MLP neurons of a small language model. Each row is named by its layer, matrix (gate and up: input weights) and neuron, and shows model dimensions 176-239. Each number is 200 + 30 x the weight over its row's rms, rounded and kept within 0 to 999. A neuron's up and down rows have the sign that makes its largest values positive.
After each neuron's rows, "fires on" lists the tokens most often at its 100 highest values on Wikipedia text that the model never trained on.

L7.gate454,224,207,165,170,191,201,209,162,173,216,233,203,197,217,178,226,174,224,197,151,224,201,252,156,188,259,199,177,165,193,211,209,185,212,190,196,201,250,216,131,190,254,237,282,198,226,213,178,167,228,193,201,172,149,170,189,213,211,262,212,166,191,200,195
L7.up454,203,210,176,158,217,225,168,187,179,187,181,193,256,145,176,226,185,164,163,215,237,183,161,198,188,204,214,108,203,172,180,157,164,183,239,237,206,171,256,180,136,228,215,157,211,199,226,212,211,196,221,234,152,182,212,235,236,173,192,204,178,210,191,230
fires on: " ", "|", "-", " Candidate"

L5.gate1338,183,230,206,149,250,206,178,216,199,222,217,203,174,197,159,231,182,168,203,195,213,185,188,197,220,254,197,204,166,205,218,199,198,127,202,251,213,234,208,185,182,290,236,202,252,197,143,181,205,207,191,182,182,244,252,171,245,215,251,231,252,169,224,206
L5.up1338,197,178,215,193,163,186,133,237,198,205,202,230,244,203,180,156,197,220,180,198,169,235,258,183,209,225,209,178,171,191,149,215,198,208,165,226,168,205,188,164,195,211,216,184,242,153,142,219,161,121,185,223,198,216,194,247,174,142,218,163,212,144,204,163
fires on: " and", " as"

L7.gate1627,291,227,198,192,147,161,237,216,169,193,183,193,221,116,190,179,162,183,208,248,215,226,156,238,191,185,199,190,150,168,188,199,204,149,204,218,171,206,141,176,254,177,143,184,190,232,157,210,224,183,176,181,242,185,216,221,203,184,254,208,177,218,219,152
L7.up1627,189,184,222,191,224,220,201,166,213,217,248,206,205,205,150,169,236,191,200,175,145,163,170,170,150,180,256,180,204,181,227,219,187,212,245,195,217,156,205,250,205,237,205,214,236,240,240,196,167,144,215,243,228,175,132,220,220,174,201,176,191,236,196,144
fires on: " |", " 6", "|", " 4", " 3", "\n "

L5.gate395,193,243,135,217,218,185,244,155,128,203,226,205,202,232,166,190,226,178,215,214,237,236,199,208,203,157,181,208,162,221,219,228,195,212,205,203,217,228,167,173,224,210,191,206,212,183,198,211,195,219,232,262,196,208,202,210,217,189,220,170,151,201,146,186
L5.up395,203,209,185,168,213,243,143,203,213,154,132,221,246,206,246,165,258,194,221,196,199,170,281,172,205,186,229,173,179,208,178,117,203,246,198,144,151,214,188,184,199,171,207,170,239,200,191,229,220,187,191,198,228,193,179,202,196,163,203,247,239,223,181,205
fires on: " "

L5.gate773,218,168,196,224,210,213,201,172,154,182,189,202,183,199,171,215,164,234,237,231,179,237,228,195,178,263,216,143,183,180,158,179,234,204,214,204,173,278,195,169,258,188,166,173,166,196,221,200,197,227,181,206,172,218,155,198,184,168,201,218,231,137,138,162
L5.up773,173,235,162,222,190,199,172,229,165,253,177,157,231,205,176,188,198,168,212,170,167,213,232,176,188,179,250,156,204,149,222,200,182,173,151,244,219,154,189,206,208,180,211,199,258,190,226,197,152,220,175,209,202,188,194,217,210,167,182,222,159,186,240,178
fires on: " by", " of", " from"

L5.gate1886,199,203,203,262,208,168,215,201,198,197,225,209,236,167,157,168,207,188,218,257,227,190,194,212,195,223,242,186,183,219,197,192,198,191,221,214,230,214,187,186,174,197,202,230,155,196,204,214,197,169,228,173,188,178,189,183,248,224,186,226,238,209,204,238
L5.up1886,198,237,174,201,202,162,189,164,140,175,228,212,209,199,253,199,202,186,230,216,229,218,210,229,238,232,219,182,252,189,258,175,172,151,207,228,229,260,225,182,169,230,256,231,213,200,174,212,185,140,172,182,167,197,192,202,205,206,237,182,205,211,163,131
fires on: "year", " -", " BS", "===", "-", " MS"

L7.gate1570,221,199,207,208,194,115,231,188,191,200,215,187,170,187,106,227,214,222,260,196,232,182,194,215,155,264,185,235,196,150,180,227,167,184,201,163,176,218,196,206,245,146,191,176,150,176,181,213,221,180,191,163,205,184,156,219,173,197,221,200,207,216,179,178
L7.up1570,210,187,200,224,170,212,213,172,161,186,223,160,216,237,234,235,213,211,202,221,153,209,193,175,182,190,228,199,157,201,261,202,128,180,186,216,262,271,218,194,181,235,242,201,205,235,170,175,214,212,243,254,197,238,212,222,174,240,163,216,226,281,190,183
fires on: " of", " in", ",", " from", "a,"

L5.gate406,212,191,185,160,225,297,178,213,269,158,179,199,178,208,207,132,196,196,166,208,227,218,181,201,213,263,175,174,185,198,179,168,198,218,185,173,230,212,145,221,231,183,197,275,220,207,205,133,210,147,205,241,198,171,165,180,184,160,228,221,207,234,140,194
L5.up406,187,151,203,227,240,264,188,184,245,228,224,198,177,197,230,229,211,188,207,226,216,199,193,172,206,193,230,166,198,219,160,206,166,155,166,194,259,202,204,152,205,189,215,163,213,232,187,171,217,202,183,175,124,187,210,203,184,178,195,129,192,272,206,241
fires on: " and"

L5.gate541,177,161,193,198,181,204,246,184,162,186,153,145,193,162,139,225,226,170,215,194,222,281,180,174,166,182,234,198,187,163,232,253,189,207,200,217,200,230,210,136,210,196,202,216,210,247,122,179,199,212,192,190,162,238,191,223,205,201,218,191,229,156,189,197
L5.up541,125,178,179,195,252,186,192,229,222,246,236,180,167,165,189,235,234,188,179,203,197,138,231,218,194,223,206,218,165,171,222,239,209,218,162,226,211,192,206,237,188,211,219,178,233,237,200,191,207,235,188,193,255,219,173,225,204,213,162,217,231,180,234,190
fires on: " as", " considered", " |", " be", " of"

L5.gate632,205,180,207,185,242,215,210,248,191,205,223,197,188,172,204,191,171,198,199,202,188,256,202,175,170,206,232,157,177,213,232,133,151,145,185,221,240,181,133,195,205,191,212,173,166,219,114,226,186,225,232,238,176,168,226,215,240,187,239,158,196,138,212,257
L5.up632,202,189,208,219,235,167,216,192,215,181,233,214,182,188,222,164,220,205,238,222,220,181,253,195,191,182,230,143,218,182,241,243,161,191,188,156,158,215,222,146,192,161,210,197,211,188,142,196,197,249,199,212,194,174,188,229,207,224,202,205,182,179,140,161
fires on: " |", " "

L7.gate92,220,171,221,181,201,169,221,177,188,168,186,176,173,168,114,213,188,189,195,231,169,209,205,225,202,160,206,209,220,222,212,253,197,163,228,184,201,178,229,204,229,209,183,191,223,212,197,224,225,185,178,232,183,154,171,213,193,197,208,221,184,184,215,243
L7.up92,252,190,196,221,188,163,153,224,225,243,151,196,165,185,214,182,195,162,144,193,249,197,180,192,147,185,232,175,231,228,220,209,165,201,221,175,205,206,224,173,223,251,189,203,166,203,250,176,211,215,251,157,199,117,229,242,171,197,194,172,162,191,205,257
fires on: " ", " the", " Secret", " My"

L5.gate398,202,204,222,254,205,220,174,214,267,255,173,209,204,169,208,181,210,130,191,238,186,208,188,216,209,244,204,182,210,210,166,195,225,233,181,266,197,207,262,240,246,196,247,198,226,218,184,205,207,207,189,234,173,160,222,220,193,243,177,210,179,192,244,225
L5.up398,212,182,177,254,258,148,178,192,157,176,171,243,232,222,203,181,213,221,237,206,156,186,227,210,193,215,221,198,173,150,248,189,153,201,217,181,235,214,236,192,145,192,199,184,172,161,198,221,122,182,150,242,210,209,215,189,189,240,194,196,202,205,255,224
fires on: " —", " -", "oin", " =", " Democratic", " Pres"

L5.gate1696,197,176,169,181,178,115,240,199,221,157,231,169,252,152,186,215,179,229,161,220,196,204,164,166,166,211,262,187,177,219,173,205,240,204,165,213,158,226,186,210,246,180,261,209,220,179,215,208,210,214,208,231,238,195,202,169,207,167,255,200,204,221,162,238
L5.up1696,205,189,169,198,202,182,206,190,179,202,216,226,228,180,221,209,143,195,263,173,229,234,220,218,180,235,150,198,217,173,187,223,154,184,208,184,202,231,188,136,189,185,214,196,172,262,177,183,185,214,223,178,222,212,162,240,243,154,215,229,153,189,164,165
fires on: "-", "-t"

L5.gate712,156,208,171,188,216,162,188,187,190,183,178,219,155,175,181,173,223,180,230,200,209,159,190,164,227,262,242,143,225,200,201,185,198,120,245,217,198,173,148,169,229,246,222,181,188,191,213,221,232,229,212,207,172,203,235,226,163,249,246,201,158,248,252,221
L5.up712,230,178,161,177,185,210,167,217,270,154,227,203,200,175,159,159,180,169,245,199,192,157,218,210,207,162,194,153,220,173,212,145,190,188,172,192,167,215,169,201,220,171,189,133,175,202,209,132,182,191,169,189,179,218,179,240,195,197,198,271,206,207,191,251
fires on: " but", " and"

L7.gate874,212,181,208,216,197,242,252,179,219,230,227,222,188,199,183,167,147,176,216,185,216,191,137,237,210,273,186,242,205,169,221,249,191,210,202,204,217,222,163,209,212,189,163,221,205,211,213,220,233,213,156,178,174,200,153,184,206,231,196,223,206,184,177,175
L7.up874,231,264,202,228,203,217,149,214,150,221,209,206,227,171,143,163,242,222,154,241,205,168,231,208,211,163,157,246,188,198,165,185,225,205,222,259,117,148,216,170,216,145,194,192,234,189,210,183,180,181,215,237,231,226,253,194,204,193,224,216,195,235,159,169
fires on: "|", " |", "\n"

L5.gate838,231,194,165,190,248,171,228,165,210,173,200,221,173,237,214,243,176,175,211,219,238,178,225,270,179,238,219,185,128,169,259,174,250,168,183,197,200,226,209,218,206,235,243,237,211,240,183,168,223,195,215,222,178,208,176,218,253,223,225,204,192,149,201,184
L5.up838,147,188,213,175,167,177,181,246,253,214,217,224,235,189,197,133,198,226,246,174,163,189,192,233,199,208,169,193,218,235,175,205,250,237,224,169,165,214,185,214,177,160,173,188,190,150,218,243,161,201,213,203,212,193,175,179,160,198,219,139,178,225,211,209
fires on: " is", " =", " was", " are", "="

L7.gate1231,260,191,144,264,232,196,261,186,174,174,163,191,227,182,162,256,221,197,157,215,166,170,183,206,193,236,234,208,161,170,217,232,220,208,212,178,178,206,122,201,220,173,225,165,179,190,177,181,226,213,223,212,207,215,189,242,174,176,155,217,200,178,144,197
L7.up1231,143,211,211,208,236,198,213,185,165,195,224,147,198,163,146,175,202,186,187,190,211,192,157,168,201,217,142,216,180,160,187,201,198,184,186,212,221,168,206,179,200,222,179,211,185,233,184,162,193,229,208,233,222,175,224,227,163,206,168,218,174,189,190,209
fires on: " of", " County,", " |", ",", " Country:"

L5.gate1280,208,155,198,229,183,161,188,134,157,165,200,142,241,187,199,195,230,181,208,121,211,265,210,162,204,247,217,211,213,206,233,191,222,235,190,208,198,229,260,217,189,170,206,172,241,193,184,194,204,203,208,191,192,183,278,207,197,203,186,165,251,229,208,149
L5.up1280,226,203,276,190,151,199,165,190,157,264,177,249,210,221,236,152,159,199,184,196,216,153,202,192,239,211,218,162,188,168,219,139,172,218,232,220,229,159,201,201,218,195,195,208,241,190,230,156,205,239,154,208,216,204,167,113,207,169,215,247,101,183,197,220
fires on: " G", " B", " K", " Kh", " F", " Q"

L7.gate1701,237,190,134,213,199,211,267,217,181,176,205,224,206,174,237,226,213,179,179,187,229,242,190,201,277,231,249,223,175,191,225,215,220,178,230,239,172,179,170,182,137,211,186,222,207,205,163,253,208,234,113,202,177,205,179,195,165,223,217,189,173,189,174,193
L7.up1701,138,212,203,215,144,182,196,263,209,227,191,186,145,227,148,152,183,184,189,161,201,263,143,272,219,118,207,256,226,221,193,202,223,233,172,206,177,215,207,189,206,181,175,233,205,181,207,240,263,240,178,178,176,212,182,140,189,235,221,208,294,223,166,209
fires on: " his", " its", "'s", " a", " her", " His"

L5.gate162,199,191,93,191,190,186,186,189,212,114,222,213,226,157,193,168,173,150,219,198,216,178,139,182,224,197,171,199,171,200,219,164,231,206,212,158,201,180,207,213,209,217,173,172,199,166,195,199,226,189,172,233,192,202,217,182,193,159,163,232,234,199,247,179
L5.up162,265,201,204,236,176,196,225,217,220,228,224,161,201,211,193,196,159,228,166,139,226,218,238,149,193,181,226,231,214,193,213,187,212,202,171,191,197,188,175,182,170,236,158,204,210,208,216,188,207,191,213,158,218,224,229,222,213,156,217,213,193,209,183,191
fires on: " C", " c"

L7.gate1652,202,233,246,168,232,211,227,175,226,203,188,201,261,227,160,258,187,201,223,223,207,249,203,191,177,216,167,160,190,189,229,198,163,129,229,153,159,211,200,150,145,191,270,252,201,233,149,222,192,237,160,231,196,235,171,187,202,191,241,156,156,160,176,217
L7.up1652,181,206,207,204,212,266,133,146,164,210,178,211,233,251,215,246,226,222,205,167,183,255,193,180,234,176,215,167,245,184,264,226,170,176,207,227,187,197,212,195,165,190,220,241,211,189,186,204,191,224,193,226,216,204,225,231,210,215,221,234,233,222,237,164
fires on: " this", " that", " the", " same", " these", " The"

L5.gate1004,120,214,201,159,237,170,177,172,216,114,206,182,193,210,215,166,204,212,236,196,145,194,246,219,211,228,167,220,181,228,145,172,166,218,210,209,139,179,237,198,231,206,271,213,247,207,196,189,240,202,212,114,230,208,204,184,215,190,221,158,218,191,259,202
L5.up1004,178,195,157,155,192,164,148,181,188,210,236,189,215,197,200,106,187,234,278,183,209,240,215,200,242,227,205,167,233,198,131,194,178,214,201,265,198,200,206,194,208,151,189,177,164,184,277,192,168,182,218,204,240,199,205,134,175,204,155,218,240,241,214,232
fires on: " As", " as", " than", "As", " such", " like"

L7.gate970,175,207,172,238,190,218,204,200,222,199,195,241,166,186,214,212,195,231,240,229,192,200,174,175,246,215,173,187,194,212,256,248,212,176,151,214,211,193,198,219,258,222,218,134,244,216,216,210,240,209,158,196,220,236,233,146,139,166,204,209,212,208,187,219
L7.up970,230,203,204,202,213,242,186,182,159,187,185,223,152,257,244,184,207,189,126,213,157,195,168,182,247,225,161,158,192,178,198,211,168,213,190,184,242,205,187,181,183,290,194,213,132,227,192,153,201,231,194,215,203,173,216,214,215,221,211,205,212,220,202,251
fires on: " B", " M", " of", " between"

L5.gate1245,228,183,153,201,210,178,269,236,189,202,168,194,218,208,202,173,211,146,180,241,171,170,198,204,181,243,228,229,167,199,224,229,151,198,215,181,194,184,208,234,230,207,220,185,162,179,181,186,213,174,196,185,199,215,182,219,213,232,244,171,138,187,156,175
L5.up1245,223,205,217,186,144,183,187,236,224,175,208,192,192,237,175,178,247,239,189,144,173,164,183,275,126,191,185,152,244,194,179,165,168,222,189,192,218,218,206,219,175,208,217,216,200,213,215,191,195,206,193,206,238,226,159,221,179,209,211,191,207,208,206,164
fires on: " |", "|", " stone", " on", "esc"

L7.gate270,203,228,188,261,164,165,247,213,195,165,202,189,206,189,205,255,233,134,194,239,132,193,180,164,197,227,239,151,193,160,236,205,136,167,234,163,199,200,158,153,170,148,204,247,203,227,259,208,239,229,211,223,197,113,196,178,178,166,198,189,224,203,199,190
L7.up270,195,163,176,204,196,212,120,194,174,250,167,247,227,201,210,206,219,233,217,200,183,260,205,215,289,233,207,176,215,156,172,209,236,159,236,208,245,260,186,170,210,245,186,250,214,227,223,185,224,165,209,236,207,170,209,164,178,217,162,200,208,207,179,210
fires on: " and", " then", " while", " to", " but", " before"

L7.gate666,231,274,207,194,229,232,181,166,135,222,200,229,223,161,249,175,238,206,152,133,192,187,189,221,202,178,172,185,196,182,200,212,163,221,204,211,218,206,175,181,240,225,211,199,227,255,208,211,210,226,177,173,213,175,150,172,208,223,194,228,170,249,226,179
L7.up666,210,164,169,174,244,215,167,170,215,171,176,202,221,192,199,182,195,239,174,242,167,225,248,181,221,180,211,180,192,240,155,183,184,175,228,186,230,215,187,148,169,239,211,184,173,232,162,188,221,209,158,159,171,208,226,213,194,122,214,174,234,187,200,220
fires on: " ", " Notes", " Ref."

L5.gate1036,206,234,182,192,235,178,207,217,159,169,231,169,221,183,175,180,212,187,216,164,170,219,232,193,247,219,199,218,165,215,224,191,215,206,200,152,166,246,209,201,215,220,185,247,231,160,229,237,202,208,177,180,183,192,187,167,245,229,201,181,204,241,211,169
L5.up1036,155,162,202,224,226,215,189,129,147,184,178,282,192,175,182,178,259,173,217,185,184,208,222,181,196,139,199,147,184,236,164,208,234,160,168,190,216,213,196,183,263,173,186,186,178,179,208,216,228,212,184,151,151,225,201,210,238,172,235,227,200,246,235,201
fires on: " ", "1"

L5.gate1488,139,223,187,197,190,185,182,190,195,135,220,236,174,177,168,192,200,196,219,152,163,197,175,226,154,206,231,196,168,201,211,187,207,177,177,165,222,171,247,210,289,217,232,205,174,205,214,180,287,222,174,182,196,217,230,191,206,233,207,202,208,182,188,189
L5.up1488,237,151,242,158,212,222,133,244,158,190,209,189,175,186,153,199,275,203,201,198,208,224,220,159,236,225,170,155,196,246,172,240,171,196,173,225,219,160,170,192,215,184,173,203,202,205,232,172,151,159,229,159,222,203,193,170,194,163,137,159,215,219,179,202
fires on: " as", " As", "As"

L7.gate2011,197,165,212,210,202,240,185,179,233,173,180,235,231,239,252,197,159,220,216,187,200,161,203,189,242,205,201,116,217,217,235,204,217,168,207,139,220,184,224,194,201,183,247,230,170,187,209,205,190,207,223,225,239,209,214,217,204,194,175,232,236,153,197,156
L7.up2011,251,235,193,249,193,217,183,198,181,178,226,149,238,194,252,189,173,256,161,212,224,148,217,241,146,219,235,237,193,189,155,130,207,221,134,175,147,218,173,192,230,199,209,224,199,197,158,206,170,232,163,145,195,221,210,195,218,192,180,241,225,184,223,220
fires on: " C", " c", "C", "c"

L7.gate1102,191,185,168,223,205,200,250,234,165,164,185,217,158,187,183,195,169,160,202,232,238,190,253,147,200,233,258,184,161,228,227,264,175,242,186,142,211,176,226,177,223,264,215,180,194,213,167,224,200,197,192,183,171,163,211,195,229,234,218,215,206,205,246,179
L7.up1102,230,176,221,144,187,182,157,212,227,193,213,160,219,240,197,159,190,192,130,150,193,144,226,160,150,176,229,159,195,233,197,175,213,171,217,187,138,161,189,204,172,147,178,204,229,186,214,225,194,216,202,153,159,181,238,214,245,212,150,227,241,281,221,244
fires on: " "

L7.gate11,227,139,211,142,187,166,215,217,213,231,227,216,227,198,202,227,184,247,220,200,217,228,235,218,174,198,153,145,193,119,208,119,246,195,177,233,209,238,215,232,252,252,242,189,169,171,209,169,178,188,210,223,221,217,227,233,171,164,218,246,202,193,214,196
L7.up11,218,161,171,135,211,150,186,150,197,206,162,196,206,209,193,166,175,231,244,161,238,205,181,167,142,212,213,166,230,181,234,189,171,187,275,207,170,236,233,202,190,236,249,191,181,217,215,208,150,223,170,181,167,198,199,213,179,196,223,213,172,181,178,198
fires on: " |", " was", "g", "-", " Challenger", "f"

L7.gate147,204,204,165,202,205,196,210,212,240,158,200,247,213,215,182,205,177,168,219,187,166,193,199,224,219,209,271,219,157,171,227,198,211,231,186,174,188,238,207,218,179,223,250,211,187,144,192,214,237,205,187,156,239,200,202,145,175,236,230,220,128,198,204,177
L7.up147,205,192,175,247,239,250,182,219,143,206,185,192,224,133,174,181,184,208,172,200,193,226,220,193,231,195,192,150,204,223,212,165,235,243,200,188,202,193,249,177,231,159,225,227,252,187,270,208,185,233,244,207,238,215,225,266,194,185,213,187,138,184,192,183
fires on: "\n"

L7.gate1467,182,194,148,185,135,165,218,193,160,193,172,239,171,189,202,227,224,193,296,213,224,208,188,181,163,168,168,218,179,203,234,205,197,173,141,192,204,170,245,164,196,194,198,225,249,199,227,190,271,230,223,210,214,209,224,193,171,177,163,148,142,126,153,162
L7.up1467,226,168,183,185,192,177,185,222,191,208,191,199,205,212,238,176,232,251,167,127,208,149,271,219,230,202,194,176,209,187,207,195,197,220,229,173,139,151,248,264,185,201,219,242,200,186,190,196,162,226,165,144,173,204,199,243,225,175,156,207,187,216,171,244
fires on: "-", " ", "M", "P", "-p"

L5.gate1820,250,225,172,155,227,203,304,227,214,207,227,257,243,171,179,156,199,212,247,200,189,156,154,224,238,200,170,235,184,179,229,182,203,179,236,166,189,230,168,193,225,223,208,202,166,134,194,232,179,182,192,232,230,220,200,206,241,172,140,277,188,200,189,226
L5.up1820,152,163,214,222,179,187,231,220,167,161,210,155,160,196,209,204,195,179,210,214,198,145,183,192,180,166,176,223,195,163,201,180,199,238,243,181,191,200,172,202,180,186,187,232,226,149,184,195,199,186,201,155,197,216,191,179,284,201,159,193,208,184,288,171
fires on: " c", " G", " C", " Party"

L7.gate1012,224,196,198,157,245,213,194,214,214,166,190,252,183,195,167,228,196,214,190,182,201,184,168,230,210,186,197,179,198,168,236,199,197,207,218,163,186,260,189,163,212,168,232,179,166,204,221,214,216,209,201,208,184,220,228,221,212,216,202,204,155,160,176,209
L7.up1012,189,149,220,212,181,206,193,213,207,248,191,206,189,167,190,241,158,224,177,211,227,241,181,179,121,246,203,198,244,221,226,235,230,179,201,246,225,198,198,189,173,148,204,210,185,207,219,250,186,191,190,209,213,173,234,192,211,235,142,204,166,239,235,191
fires on: " first", " and", " early", " last"

L7.gate130,208,246,225,173,222,202,236,204,236,179,142,169,173,147,128,166,218,208,252,259,148,247,238,174,255,266,209,201,128,202,158,196,197,123,212,225,167,172,208,168,266,223,202,206,199,198,196,211,191,214,206,204,172,224,166,249,171,227,222,246,166,171,176,203
L7.up130,202,219,189,153,202,203,207,198,202,197,158,167,250,242,127,179,179,192,229,194,165,198,231,178,215,172,247,144,213,162,173,189,235,141,218,239,189,142,194,246,208,210,201,162,178,152,221,180,169,159,237,251,233,239,180,175,193,224,230,187,199,164,193,242
fires on: " ", "ont", " the"

L7.gate319,153,207,169,196,191,225,229,198,192,222,168,183,211,226,232,185,197,216,227,171,203,259,205,237,269,207,204,184,193,182,221,215,214,231,192,195,158,242,198,139,228,192,222,154,159,186,126,218,224,173,173,167,213,208,189,177,182,238,172,233,221,194,233,195
L7.up319,242,204,191,177,167,211,216,161,196,259,206,169,194,228,196,211,279,170,243,201,178,189,186,207,240,185,168,157,281,176,205,213,175,191,196,189,258,194,194,180,233,167,212,189,240,153,196,211,129,200,222,221,216,194,251,210,221,251,171,162,218,264,232,150
fires on: " of"

L7.gate1526,163,159,191,207,251,170,205,194,197,244,198,220,197,178,160,216,240,193,189,121,176,203,189,192,209,214,200,197,187,212,209,185,205,229,171,180,179,195,218,170,197,192,223,202,205,187,200,190,179,213,162,164,188,182,217,211,210,208,209,265,202,157,204,198
L7.up1526,166,206,218,229,198,193,177,202,263,200,149,218,183,199,186,232,173,180,162,200,165,206,199,202,186,224,213,167,213,201,193,252,165,180,266,206,181,210,167,152,110,201,171,191,194,223,221,235,182,184,179,180,168,187,222,221,182,200,216,216,158,209,210,179
fires on: " and", " to", ","

L5.gate693,214,220,199,171,253,150,190,190,167,258,196,206,231,210,143,220,238,171,261,216,218,189,199,200,167,203,237,197,167,165,233,204,238,213,168,229,200,216,226,216,193,219,274,215,201,208,155,213,218,170,192,252,182,231,164,198,177,215,228,217,199,153,191,271
L5.up693,239,194,207,239,181,175,191,206,222,222,172,217,198,204,254,173,193,199,208,251,193,213,207,208,228,193,194,153,244,218,253,206,181,210,240,213,210,205,251,203,196,219,232,212,202,182,190,160,183,228,212,194,154,220,134,227,230,154,196,129,147,215,170,160
fires on: " the", " this", " be", " was", " is"

L7.gate808,239,201,174,217,213,208,229,200,204,168,168,225,226,153,252,217,198,227,207,146,160,143,177,145,223,213,184,202,171,218,183,216,204,209,222,191,209,220,138,198,181,169,254,264,189,134,198,189,198,214,194,196,214,222,215,175,172,221,205,222,194,257,176,219
L7.up808,227,181,265,186,202,201,195,156,212,180,204,265,240,153,185,174,184,230,209,157,181,208,208,194,167,231,197,129,175,195,142,134,182,150,220,212,187,209,210,147,189,179,196,152,202,194,184,207,234,171,211,233,183,273,218,261,167,170,203,184,223,194,154,241
fires on: " and"

L5.gate417,150,231,190,155,179,248,258,204,185,220,152,212,227,232,232,245,203,223,235,187,147,230,218,191,273,224,216,169,237,141,196,183,177,136,217,252,208,210,202,196,202,237,197,204,288,158,235,169,170,201,232,226,214,185,243,198,226,183,219,199,203,191,220,207
L5.up417,250,211,173,189,149,176,111,196,175,206,187,200,205,215,185,209,273,222,161,207,230,202,241,228,233,262,260,188,219,155,170,173,171,163,238,290,217,169,257,199,241,206,210,217,216,188,229,164,212,211,194,216,255,163,259,210,186,180,229,182,198,163,168,187
fires on: " and", " or", " N"

L7.gate1067,222,200,264,235,244,139,189,178,185,212,204,250,152,193,159,236,152,220,279,217,223,162,236,175,295,220,230,200,186,116,202,241,190,189,213,248,210,165,214,214,266,140,195,163,197,228,179,208,210,152,207,215,160,202,173,227,212,185,205,272,228,183,209,180
L7.up1067,167,187,173,196,228,168,173,161,167,221,161,262,205,253,189,260,210,235,212,271,183,226,198,171,190,212,262,197,206,255,194,145,245,175,209,216,187,177,203,278,162,205,165,188,221,228,178,232,196,247,195,226,150,200,200,192,181,235,219,188,187,243,197,183
fires on: " ", " %", " Secret", "let"

L5.gate1502,236,173,216,211,225,199,211,236,159,214,210,200,239,175,225,256,152,221,224,173,189,214,160,242,167,218,164,118,166,165,170,202,198,166,168,182,236,214,138,159,199,220,188,198,200,218,156,226,209,171,221,220,220,222,117,193,206,241,182,212,253,189,221,203
L5.up1502,220,194,156,233,209,210,212,195,217,182,243,211,205,203,197,163,163,190,229,199,185,183,183,181,192,204,214,175,187,116,174,141,184,223,200,162,225,249,197,135,149,204,206,222,189,227,228,186,172,247,253,211,260,177,203,214,195,226,182,167,231,216,168,218
fires on: "-", " |", "|", " 00", " 65"

L5.gate963,241,177,181,179,248,182,237,189,179,173,220,226,220,194,194,222,203,197,221,204,189,156,236,198,178,215,188,200,208,169,216,184,190,205,207,197,185,181,184,207,170,176,204,211,230,202,225,202,157,156,166,217,205,172,226,189,251,159,207,222,215,229,200,199
L5.up963,222,205,193,207,160,200,191,206,195,157,202,178,167,197,187,182,131,207,204,272,165,204,186,194,176,134,155,174,187,218,209,251,194,229,199,162,211,155,173,211,228,213,226,273,215,196,219,205,229,175,161,239,232,144,182,149,252,210,196,259,235,216,251,200
fires on: " P", " C", " 6", " G"

L5.gate1599,202,227,167,226,196,214,213,163,229,236,168,174,193,228,207,254,150,253,232,218,240,201,215,222,253,248,152,210,207,165,169,226,225,183,149,151,194,235,182,212,224,208,191,154,167,166,212,158,229,221,170,191,211,137,203,223,160,193,237,188,199,164,166,244
L5.up1599,229,208,191,251,180,192,177,160,165,243,161,152,190,207,236,184,200,209,222,177,239,193,199,134,244,206,222,196,225,202,235,161,184,221,188,204,262,226,219,179,219,220,158,155,216,198,168,209,188,140,170,179,161,125,237,172,182,223,203,218,223,265,218,240
fires on: " of", " Label:", "°N"